{"n_head": 8, "head_dim": 64, "norm": "rmsnorm", "rope_base": 47200.0, "attn_scale": 0.125, "lr": 0.000353, "steps": 9223}
MLP neurons of a small language model. Each row is named by its layer, matrix (gate and up: input weights) and neuron, and shows model dimensions 0-127. Each number is 128 + 32 x the weight over its row's rms, rounded and kept within 0 to 255. Numbers have three digits each. A neuron's up and down rows have the sign that makes its largest values positive.
A block is one neuron, or neurons of one layer that tend to fire together. Before each block is what it responds to, as a language model described it from the Wikipedia text at the highest values.

Verb stem after subject. Stems of action verbs right after a subject name or noun, often split before a suffix, in plot summaries, such as instruct(s), fix(es), subdu(es).
L5.gate131:109118150162146145159156078066093167166097163146105105107099166082110152122112146025139160099126149095084129043164052101085108105155079078116117157078175151118098064126126216071171162153134116118156202156165179098137117148130127135152156105113077092100115156147108108135171090161132147128152108124130104105158159159107150136179102144123111096124087153161168085138093149095177095114177
L5.up131:149124156106118146131166081130078182175104137117098097167051134085138132077185097138134103118123121110053129158142103162118138115086155119138156065094136073116109183144113118106062128132116136152102115169119120093178164128183066112144136059136089131146140208173185112102078094177097158138100072125132167153103102091137143095132113094147141083143126166184173139131140120117158127113136
L5.gate2064:131155163170125168114173121123177149185127168076088064161098135102105186133142136131145176134093124114104147127133057177101120209095142131172125121093142165123139111145075161074154146094095132132097176161154133180095145075107109177113113115164130103144170084149140100074154105132141184157137069086072128155122156126120097124170042131148137091095084139194106110124112148129118087139148
L5.up2064:208117126093119127149198074087157096117186170080080090103165140108120112089145120118112103112128097116141168123135117112124118084169107158130079078147139117080133137101137155127135092136129136129133129167139140101158167143123132104113126174131088155147153138151109132126153132107112139067045196097081074165125164118161071203130154106106113117129121157139119145151091104145114084141131

Possessive apostrophe. Apostrophe immediately after a noun or name, right before a possessive s: the studio's, Alberta's, Women's doubles, the ship's hull.
L5.gate216:131096125110192116154055112141199132147104149135123118061145114091148132107094141119138109132057140124139104096119089095141149134123098114109133129127155130088143170147160131126107114092145112115168102155137154158202081156089169147181146105053176117155119140131124086120133152165072114107124132083129077073112109140162175167135133152149118141111148107090151113082086134170108121143119
L5.up216:116161127160229139152110202066103115108086127179112124103104144115092091091126103151193125142182098101121142129152122104088134129164131117182135134131137094120107163182135126094143134093158115121088167070101139128109124117161114106170106100116101109074149129134121119177122116138110159220146159203126142137158093125063060120152160083113162089188141131159157120138090127195191109135102
L5.gate1824:081133101093144135067099214067108097122114148131175097077091123028122093125102105107077136063141140140126173134116132105177107174110071088094122098102186124124098069126196066112138077127169120131069094129119148136136119095147134127120167113125107167175090150123107149076063078118191066125152128173084191110144131141164118162110125156141114097081151109110081120144107174164114134145113
L5.up1824:153114125124073106098132103076123101093149135114156088176127115099198143125110130131093133102121109137123078149130080190107167188105131123111133176148121105135142123117111122145180117100111139131099070206133125122137113132144053153113110141110154155146097125135137126073154196105143084120163097174112121171141184110148148127071091088112144077152191181167131111111131111106155180130056

Main action verbs. Main verbs of a clause, often transitive and right after to, and, who or he, about to take an object: covered, records, serving, attempts.
L4.gate617:092147137143099138125155117108158089122097169148106106119112121166124122136160169052112164073143173133077156092099119115135094108122170126201069118153119150107049085082110113131131129117154174136143154205127119150072166093143157134113160147110178162117116110116161137134129120116170177144139086137178082183115136105108066064139179087136095072132099198101139131122056132116141125163229
L4.up617:166118099147135138133110163135144138080101118157173160195133113188122105142071153189179158113085116156134121156131069141098134103105107136095109138166116139109101172195109159107109139149091159066089189180135181107084076156124118109120137128115115088138135161082149111112090143085129148145168148206148136149131161136104139137133149119087237164124126164150160133092131126126122134184158
L4.gate1121:063148155151098182085088110123149167082074166153060128173138146107132112142076157113151109099145107145088121136166076107086107134130113102160114110154199141027093109169119134150118116114139136173115168167128100123172166119095149146138167162113109131116079122145131139104125112124155133153142108159135036216103157133125104081132168087118109107138111221142139110095115144160136108191190
L4.up1121:060033183152138177090135126171154120106119142161108142080142162158173122183094149169129133152172108100163133105063135156097107083123165104148111141079118126118153071133144135159124097110049135133156197187130137138137076133153166155107125163127205122143166151105164127171082169144133134112171126163195095183182189117118165064122097106060131156095044093125110121118074094157168088136157
L4.gate1276:039065141217196165167121103136153131141110144140099113137130138134106114121075137129152145131141164115252115136126089136138095120078091135167124117159141169095134079136105181127150136136113155093140148183120080159150133169165139163093158109069133125083140149192180146118139129076113144174166134168139111179114173138103097125148087132066129167100126102136142095110146166142134108139176
L4.up1276:066140161134171109081110075151139119122133162155066113089119143135149101178113174089110158123170131083097107099102151152134130132126102076100141163082121121132078142119139182174108129106123142177162122187117083113089133157186119104118078130127101140130155134064189125150128129118096175120123153062140097142121137114080112093117107098154142113137111167101152109157198136139135096145123
L4.gate1942:178053105121136130172138145130113122143130124098090148099120130077127206121088118129152174123124129102068123115136126105155117169165139149115126105178103130132122150176185090073101165145036129090129185117153103131147121076095151117149089161139167154163114112086085139170133079139143150106167135092129129155129134078076095093159109125192152126102087130113170140210150105152148054141155
L4.up1942:113091097064141203120112091151155075148144133067145145113131138124134086155115124117132135174104110138133113135167162132128139146184113116214109121187134129110123124177115086062161093138169153169119102125084149094179178138116095118069115127152122139109132141184187187099130101133125172112127099140117102161182103146147124122120135142124100118141120157137162121145094107140117129113160

Causative transitive verbs. Transitive verbs of causing or effecting an outcome on an object, often after to, which, or will: spur, force, secured, caused, ordered.
L3.gate392:131152113132140155085090094105166085098089111113098037124175128146150084124093155108074155128105126110107133189109122112147100131086164147070074179114146163133119159130121120114121163150116086109100128132113138140150146098098180122123121096139131074125110099067081119114141128119062120115129131157145061161220098081115148113081170081102095109154103125074135107083145112091151077183167
L3.up392:098127095159158117063142165145154124092113155133126155132140133076201129080150084106088101141119195179137144140120185086111155067108147101204139076120093070144118133155193116066164130165130139162103093124150168196115153133138102173109168130092090143156149161050136168123187184131117114178105121136154140089179142140140102128112106089131077148085115105154137096140165121105127128131111
L3.gate1238:071145125123088113095129123145140147102112156073118146119101111111126175112141107166132178152158087162128120139111130103145150090122115145114077122174144115056153084146134097095111151127111150141108157092122115156139110129127221071086182129130056128163154129169122041113151107115186155159089102143097095189123101142112135079148148115170165126014106217074124138125210176097185112175173
L3.up1238:122122160153120142107124146165130136153132150106092122077135145111144150069176135103109118131084072141112120114141089186052091152143144106089102126137086095178099092190160108133132129100053131141098095110147111071104087111122141202173107128203069150155132060184112151069116127123186141134089148122128124150135149120143089121087122070146106128146110143156117165138128176095158130079120
L3.gate2038:167122114108123101127131146170182068130100172095107131138191078116161142084150125122175159131095166190055179125133095144100143160072144096172149136114194119060059125172080136108183134136103152105021107144166077138127147136110137127092089145136094150112142151181160158140090127127088133133116129118102134112176193145119118114156186108097155167106095178154104138122086098147123153150218
L3.up2038:136114152118120187024157075133157109107177149134127103109125160162111070108142108189168140105128156139092077087119147132114115110118140140156090076156109117137113116086118136127168122081092186174164113149082113116085201122131078107128101072169100176118143135110143191156149133114130185138104168117181091154149108118136097091123146100052140106152115154102138108072093148158136139134086
L3.gate2112:156160120149108130086181136152089167103074114177030079147059114130136150124107117124100138162166132122105157089075130133069157128118142083166124141152145083110180138130117160147104121104065081145170188170099154143089162118097138129122186130161077172172133111151115141077131124142131161181079076143106068125153118173168079118147099174141151083104110168130149114129167129106158159156138
L3.up2112:095147111129187128055118121120119111097111159136130049081103155113102166119160110090114180097076073128153133051110122145156098136136114223128129122127183107103162105134144157134178180178118121160158126110157095106171088107092148121061131092135135181152110144142116115142066155062077100109070121145126141139136133103121080115133146100123097130095120186083122101152054090099111142108102
L3.gate2122:163124133119114179145099114152137102123147141097141064094166161142180077136098147135125117111108165126127151126134055128122092076128125189119144114106109099105137079145133143107138159147127152161155136218150121130114103054112082120088097158116119189119152150140117122107136141105150146098164122131130075199140154070139091067203141140098160127122081137193137123112117195129124094112180
L3.up2122:092171131143149136177121129103090128161058163149119147075154121068117070132173146074111103137077161146080121123093101118110129100126153091141114075161181117194134131115168123109165121154150115082149186157191100130108193180127186162108119112130097139192112174104149141138084146124161145117100123115077133116080216141148164086093116045140103167103173136077117087160117110134173104125105
L3.gate2254:118217181148132154138137159151154107113101156114074100138143106168145102122077148136169142115061138168067100092159102130113123153117143155131091086101150173140104140159122158131136128208114136140162173138133119145146160102114128141123080152135115153129160113098141176101143085101098139178153090148152140152203179125137135093163121144154094118149113216179075169126148177106100109120192
L3.up2254:153152163087142144091110130166194094120103177125110136037158116169119108135112110146130091146128149127170211076086120094118151165160117136107084132159088142178077134099150133142134122155078139089100088145093105118128157081109060156121107201199115143149195125107162166124105133115153135132156093168130137097147206118123142081136130125130081184094094215130090100062149120092139171121150
L3.gate2263:118096123153162163105108174124101110115179134054065102113150128096137146084075120087119135150122120105134143086150107132130140131139137103192163113125144140102126163200120130126127135090123144153183174132147094109154148091124150142149117127127168125126116150106134161076148108116102166114150171113152103148103104110087134133138165146088086132140124226183085110144126116124130114155135
L3.up2263:118110164136119174095151129134091154105169135101090148053140140066171116138124176159123171126048127111165127099092134124117144154124130137172120128129108092103092070160139114138130156046116095110167110161163117094146177081129137127154125141119138083134046206163188126045118114101070180132130155140151146087150119112135100122164164149115097117168139188124139137082083102141136144173179
L3.gate2535:126111117130056160094114164150192069118086158119113111129122109140184148126106091153122141134164066129076134109158128155101134122128130108090092111109158195110098119115191130110136140121129190137142162149153143133114123099112110132118164137142090153100106110172163172110165116133142201154127114074130129130118141141181075120042110057119165130145136095152074116210144120109106093123171
L3.up2535:124159178151115144117121176086138163104155158100149126160122087131158126135139111141079145157134142140074152134144098134116118137095141150173101103119151153085171082094130154130175115125150112109087129075133112160183150124142173131165188103200098197156122160105175054126158119089105152157082171125115188139119124152128088048088182102130125177084145168081133154187130175074211094148165

Possessive apostrophe. The apostrophe after a noun or name that begins a possessive 's, as in the king's, the horse's, and Cartoon Network's.
L4.gate234:119177184156150052153174187062167114165136118168087096202076136089100172127103172167129154088176160100067081080097132120116128156165150085205142040141137120109147156033115157134117118144162106131191088213149132116103154171154126161174173145150075144128130180169154086153092106065100134129111118105122112139129141156144105138183093161145144150150104125107128150071140133072130039095130
L4.up234:119132114173089119148099042100095095124155143062103165049195080163100165139137095090152160154205142130112118087146129138150045163152131126094141110089156147106166150164130067134144093196106144090137142091126199137112159132130101148156156108133127124066121086137077140156157132182148075106184176160113138168160078113104186187101087099078134096102207090153137181133073141189156136114098
L4.gate1001:111161143106111122077113108113150122113103119106071165151121118121170099151106138103116223148138123145145094107115142181138135088111118147176110100125067097148121110151107101117114144098167128103105169161164187163088121119099099174193155145127045143118148092128121099095159102126174108149169147160106115157119131159144159160189124135137107138150136109129113141144129168121103085126187
L4.up1001:098165071115162138131182072063175144161166109134066133059118158084125110156114122186173119165081111074118183140188159111097148144140161161198188168148115123112145145144162118172100171181137136092190171102113170105160136143145182093183098124174096119083095166103134183106145083133085154104174118062111156132149136081141116125089183108151124076167169203174099155101133154178124150148118
L4.gate1518:142140153139137067099115114139179139089118137126163113102144100100176130129087142115149132135100110194145140109123123137191126144139121154133103121137122163126105140161077069054130078113188138115085067119133147094148126150135159131175110128152165037157146127082159106161198074104165093153101121179158124090129121103105158159108158112167030138167108163061146155087130114147156118166119
L4.up1518:111171129096156093068134128103147180128109165108126123162070096139128081160073174097097101132136068114055110158149144162174120139178120119139162062122133130066161134168168132147122096145181064129198134101112149148125113145154100127157185185113109171130138180127134123123185106155091102125129097100092128167140133117161143118140136128198098170107094158138099148094182103224114101123137
L4.gate2064:084089144114112072128133144109103106136136097166158088118169126150103106107119131097102120151094131105151154124130146147151119078164132086115124108142090151093132107170134148054134149106095080189095095089129126104156097177182181111166119126141132127071085130131149113109122133156152142135133103159140117121129116126121156135129100066077100137085126178102147160170095128141086109143137
L4.up2064:243156111165165120103072147116159116086163131124177147156147153119125113103137067048096108165054086140178042134138217116136156112116145088121165142105144142091162171111154155109150131112095148104110138124142132200129176173107130126102165152091141110123144119089125183149129090121115136126101102119074164096136139103140119078193127186143097120170104134117134137110127171132118097084143

Apostrophe in possessives and contractions. Apostrophes marking possessive 's or contractions, such as men's, Managua's, Don't, and the "(s)" plural marker in table headers like medalist(s).
L3.gate836:171158169156161167129079148121132142122156155155133075120180108124131115134118084174063145168182109142136118143076175120075102111069140074194105123072163154108103140140101175124148136087080088104075074070102113114100103173138134155098173179144166120139137102151123115126182139128163151125084112117117087153141059116225121113180046180129135130146158148109160094175119129154100145075157
L3.up836:153179120163171096226138114104191156090138111155118094103138072103161085092106147059087161093139137122093141108140171120123121091123148151128189118084122114112129115114114155153015205168190087141113117045096113136089086119131140124149124134121136122088144119140139125128100119068154132111128102140114108091109106135124140152153143149114137122132160131107116139102159130093158126090125
L3.gate866:090039169156115127116148154085100155092123109140159139131133166145187064151146189113127109111157118131117122089107116199140103093163131131093132090175166071102123163116095201099118084131195157125145127093140177123116119189145088171101085095065119096192131077129130050130176081149150106145130125142160079190126132120157121104106129170172097121118064107123075151144130135177173107139145
L3.up866:098118115149135131119180145113122127202126100179165072140151108127115165184097161122134114121133120142114079049107098110042146125225133119098101120222118150130136178159124098157124155109115086120110090124052178193134122173156104148173119146172213101140140092142110148118110169155115153187066151148076126184196129162132142110146128148148118167172159177136055118145082142147128067145168
L3.gate1136:124130126173177143109114104112167166155089158131160129075140077138127074129102176076142160120104149099108120115137127098140095066211145119143114139114154174100114047148091085105082102110155119157157079103128176108097122095119125154117132127196126105101145062082116114142140037088148134062119115116059086091119153111117136143133104144113088132126091153099155137114134143152171167130110
L3.up1136:170150131159094100141117183110148093109126110173138075153202093153164109157112164126135201164074065115129109154163144120130110115143151142168139098134184179076160154071157147132129132083149089160111114162177120121098096189127111121122155100126099088192068157083161129135141102107125097173101105181101100191132108187130174184142105179132102138168105130129144136121130116151074137131140
L3.gate1263:098167117141157140127132102149160191157116113153106180116099151140155104100126170071024138097182119214211134165149129125139060114144168153127072160161153141116119126175152195113160131160184158126159109083060120171141115142134104163151138107125046101122109084100092110140100163133139144163165086082101124161105150109115071077162156110116074113122135163119128144155100193162142108141125
L3.up1263:118121073147132124103154101105117177101085164144138100115082103139177078116127202119128168088145167153126172130161107065203183098099127092176084124128117115128119159170071110115118193103116137175107163177118103131110055093177129108207140084123097132138110111134109125137094074094143125159137198092182133063132125042052150174132145166150117086105119119094173128146145131182068077158129
L3.gate1780:112162131084236079119107081093158082117152181082143148091131100168152172133117150088167134107110152167174129085156160135173124146045129146093112111120150140073118130140097081106149133113117146088109066176075192208172121185096122145115139128121093077123188117079128109168052147080119137115123168129139117113146120091161113143121080096162017104135119116062154140108122137147101079143128
L3.up1780:161131169174138051175117056126202110167105111131132078110104137171114111127114148103095085106086114144121107136127106097149143126152102127141111081118100118131121093117148114102189119076148134130153149086109144099120142107117145117163169103170147130137109118134109108089177106095091139120126116101097125091084061123085160141129155155122103079117115138146128128131095114200083154119164
L3.gate2149:078176188103114179143166157107188079107075142153068105086139086105132157093105164085086164123114094151076177111094111111133146138154093163136158114078107202116133128104083086094157098142130126131138127160160142093153137084086198130160149149141149138146098085086137161135135132166065099095133137190125071078166133157122125096109124122127074118163102191126117132128082123161165113139116
L3.up2149:078164101147157155141081151162133167152106165111123125166138077205151135153167174120103072141151117135219114182103139111170144191059110179157080066161119097169137135131123184141113099144150155128105129084122100083106143208162121112104234154111112083082142095151107100166198106128107124166091135127176087075118083103114156209151163108127098143163131089128146136145078119153118106164062
L3.gate2466:143171167140144132089137095145166108091091148186123172172164102086118114155119166133111118145183065147168091119090111074167152146071143109135067113097145148105130102059143102072147134133158169135125087172137090052093130134192133112134142100143155130141142138106104174122125196130077109093090109096139107107114163067104170079139115138109148142102164098115128139129124147150128149075107
L3.up2466:075152136100175057145071096097022177151113120110110141164147193128173109138136117116074168175141122126161148114109137108114138123163152102132092044119147040119136142105114234124100140115088105116112083114078144099084199118120153112106148074149122137165162123149110148112122107147074150130176119145158108177137168083129143101106115056119115097087107124123147127127111087157146107116042
L3.gate2601:116183112106110080130124123105149111139072135091072129117099172139092075109105158077077135175087167113186122119155096116144154092130126114151113073201097073124159072098102178130174093129182105108124127125155114155078171099102154061107100086099078094144150086165197126175193112151119087081116166169140145068111092146068121131109193113094071163112122220123110111126122216084056094144126
L3.up2601:079112109103087136135120101121120197098126113209145137146116112162141107124146145131171100180078122152162172131105156150135129123130120178134145165135145108182146102092138133079106096116112080173132082105165112085175159085081106127099132145123112125105195100074132071124151096155142101153137167101113069134094147091123121148070174158155101149131159125090183177101086136147155045152072